Part of a small language model's weights: 14 layers.
MLP neurons of a small language model. Each row is named by its layer, matrix (down: output weights) and neuron, and shows model dimensions 240-367. Each number is 128 + 32 x the weight over its row's rms, rounded and kept within 0 to 255. Numbers have three digits each.
After each neuron's rows, "fires before" lists the tokens most often just after its 100 highest values on Wikipedia text that the model never trained on.

L5.down1173:018109096088142134157097139132077155161111110132126094126129101102086162100157127123113120081157146131198121106119153116129173132172197129132114113108101110171129126137101102067127047104077141138120190089058093102120121137162099128132165171191183129105101126126096163126154162092136124126109148145149105106118151196167143180081137059119166143133090138117144100142133175090182115129214
fires before: " of", ":", "s", ","

L7.down436:064162126074148151111106103127098155154166099153094114111104157122110125146146159114112093098127161125164104139072105128121107089079171147154092135153096137072134104180117156177077114127107125184179197101113075136197149124152149127153085180093111112134167100155104121085149178111112184126146065149070109138078094139116137118092096105155150119160107141103093122149142116138124119154109
fires before: ".", ",", " of", " in", " and"

L7.down468:189126130141160121143132149176113122144125155114148150156142174132086129133198083173141052159168114083198188112131134146129117037077212137099146087112154144137126144108132084119126123155131093215191189081121123090136134109119132066121107155118105142151117153137094140096153141122147142117099140106108110129108132007154062161128124106149105115128140125063106132153159088130195131082115
fires before: " |", "|", ".", ",", "0", "9"

L6.down31:112123125107092144126076108110146119147110132131179152149111094115142071136119098142098161134133117111073158115126143098095110151142113144119129163110130207208150063170122119053140124118164132129105183151108132103082106173114063128144116105108151187109122054163122194164134143121103124081134131118108179158190168077164167127128164134131141120116037127081109155080121168101092125118150
fires before: "0", "1", "3", "6", "5"

L5.down62:195120125189165087160121081111074158123158100149138104100102130126121151124158127164122145129086129107121182143121135123056141103103159107138196142103157145197070064134069154070119110131119160188097118179138155100114172122100163139111193147154084167145147115128114155188110076102155195107169121120080088133161128135131178088097162140109117119130130091176109123125107126194099124120137
fires before: " ", "\n", ";"

L2.down663:150141166118202121100155074139105118107133094136144088104075105129121165100116127146142198111113156155113139097141105130126088163095138130086119120147170148119125086128136147085085148141128116152159100129157098132103064080146134104104129046117110192104122142149183139133116120099096150095166160107169098168096113142133096107120163108142119172144099114108170128183161130114154132140145
fires before: " ", "\n"

L5.down611:155106187132123071140133097134115066131149101132177067110095138170131053125124145155155108172133104103123189111102101127108148177176128096121158087060180131143099082093137071096154135141141194128108120110136181097153097159162140156109173159141099113109161089159161124184158094171136188091145134128090136135130149105125157133115113085111194100106143069132151124147097172161101149112146
fires before: "\n", " "

L2.down564:112185123153138108092094120123146191177157095115138120126160090108070124167106126078148088179147184143191106141077112130129109115103148087117204140115114092144167158087099171123104123108146064112126134081090123122099121113102191123088068178097103150120115158175126094164161128155193151114098145115010138076115156112131158083126132091095202122143104128142138149123122158138117153148174
fires before: " |", " of", ":", "==", ".", " in"

L5.down1364:160146127136168155153121142140132106099158116119175112093082118080104123136101105144170155140154127131084191111123128103155164108127071134108110114123167098134123143114060140080082100099124134121146076149142155100160119169124114150120199158169076175120183148099114142160133081165158147122203149112118073174119144121168181092060148102136166131100105070142160131140088141186089141079176
fires before: "\n", " ", " a"

L2.down1323:108139032175141058086128092136163145079106145168185145166052103073158114128137159116147155122158176127080169100076104104116105094158171086129077115063060172127079084128158043121119086109140115156142160124198131131101158127074096122128061096152158172121106156080086180154089079101124142144128095108168156174108148114190095096214143149117140152118143143147093161100146118144151067082138
fires before: "1", "2", "3", " ", "8"

L2.down707:092122143159147141081077125136147051086090118153095115125126119123137105132126203125126105129119082110137157088127137123116109172126105135112179147123090148105086090121198148120107120130092097171144136142144127077123119139147121108138118110087062121116170113140132166124137109105123168080187148152158096107133181151145122095138155092153109123108119146066119138157102070115175138111144
fires before: "s", ",", "\n", "+", " ("

L2.down54:138173100131082165116146139157139127145103132192193098117101123075123151099107134133148117111142131154141108133143138142134150136129116168101177125122195131121129121090119132126116066075128107117147150117123166102142132107157159153133142129123131137139130079071140079216093089171126217118171130137120123128104135144161120081144087042170133122155124151088117146126104160167128120128104
fires before: " ", ","

L5.down588:173139171147188110177124109141056096106158142130143154155100107150131138147092104163165143154080110170164117089115140109105138130133125159108146113128155048129090091157060145070127090139162170141155102171151086163156142123117126146117121127113110149145147115143165097176102134145091134141138158146140087125155147095095145137106149100091148116133138150158127104083149145137103172200111
fires before: " ", "\n", "7"

L5.down1338:071089091047127112132148138137114158148113154118184117157127093226124105140186157065039182118163146115145087077108115082058100141144111086140114143157112175107120109142135157153124166092104132134153162142143122107109171082129136122120103134071174121144114113109128129123213075138122079156122105107148105093157105146089097161154095097158159134125159176142153091134136091121151140115097
fires before: " ", " Best"

L6.down977:184108112051157206133085127153195113094124142128154123175130123065116094085115083173178122158157070102143116172087168122132097093105101113116146159099144158131137063152141108108092138169166158159142101202089129128146095134074170144151154106161137172109121080156165143165112177120124197177183167097110139122156140071124100070145099111081180130096128118130146175129112085114202114134147
fires before: "%", "0", " |", "5", ")"

L5.down596:105154157131059126112122114105109135162043174102196080188081166072213125099155155155161122194118200083144091136102120156106144179179150136080120107102103088102069113134108163092167136131144116089134182113188121154109131145118165162105154083129139139108144119125104111191155152140130143089131106139089141123172156141123161134128134120093163117092054112122171154057104124103153143107149
fires before: " |", "0", ".", "1", "5", "3"

L5.down1465:070140112131125127129146117148114143186142151084157135098081092164131123117150161100100089135168129169118136142155112151095156169196134160177125114139118204062092155121167188089101148133071137108138117113170108145083066085142151099109116119092077075143160143114185115038111111120112157077103154106162066096103153147119123081183153130192143109120106156091099108147171139108181141140162
fires before: " ", ","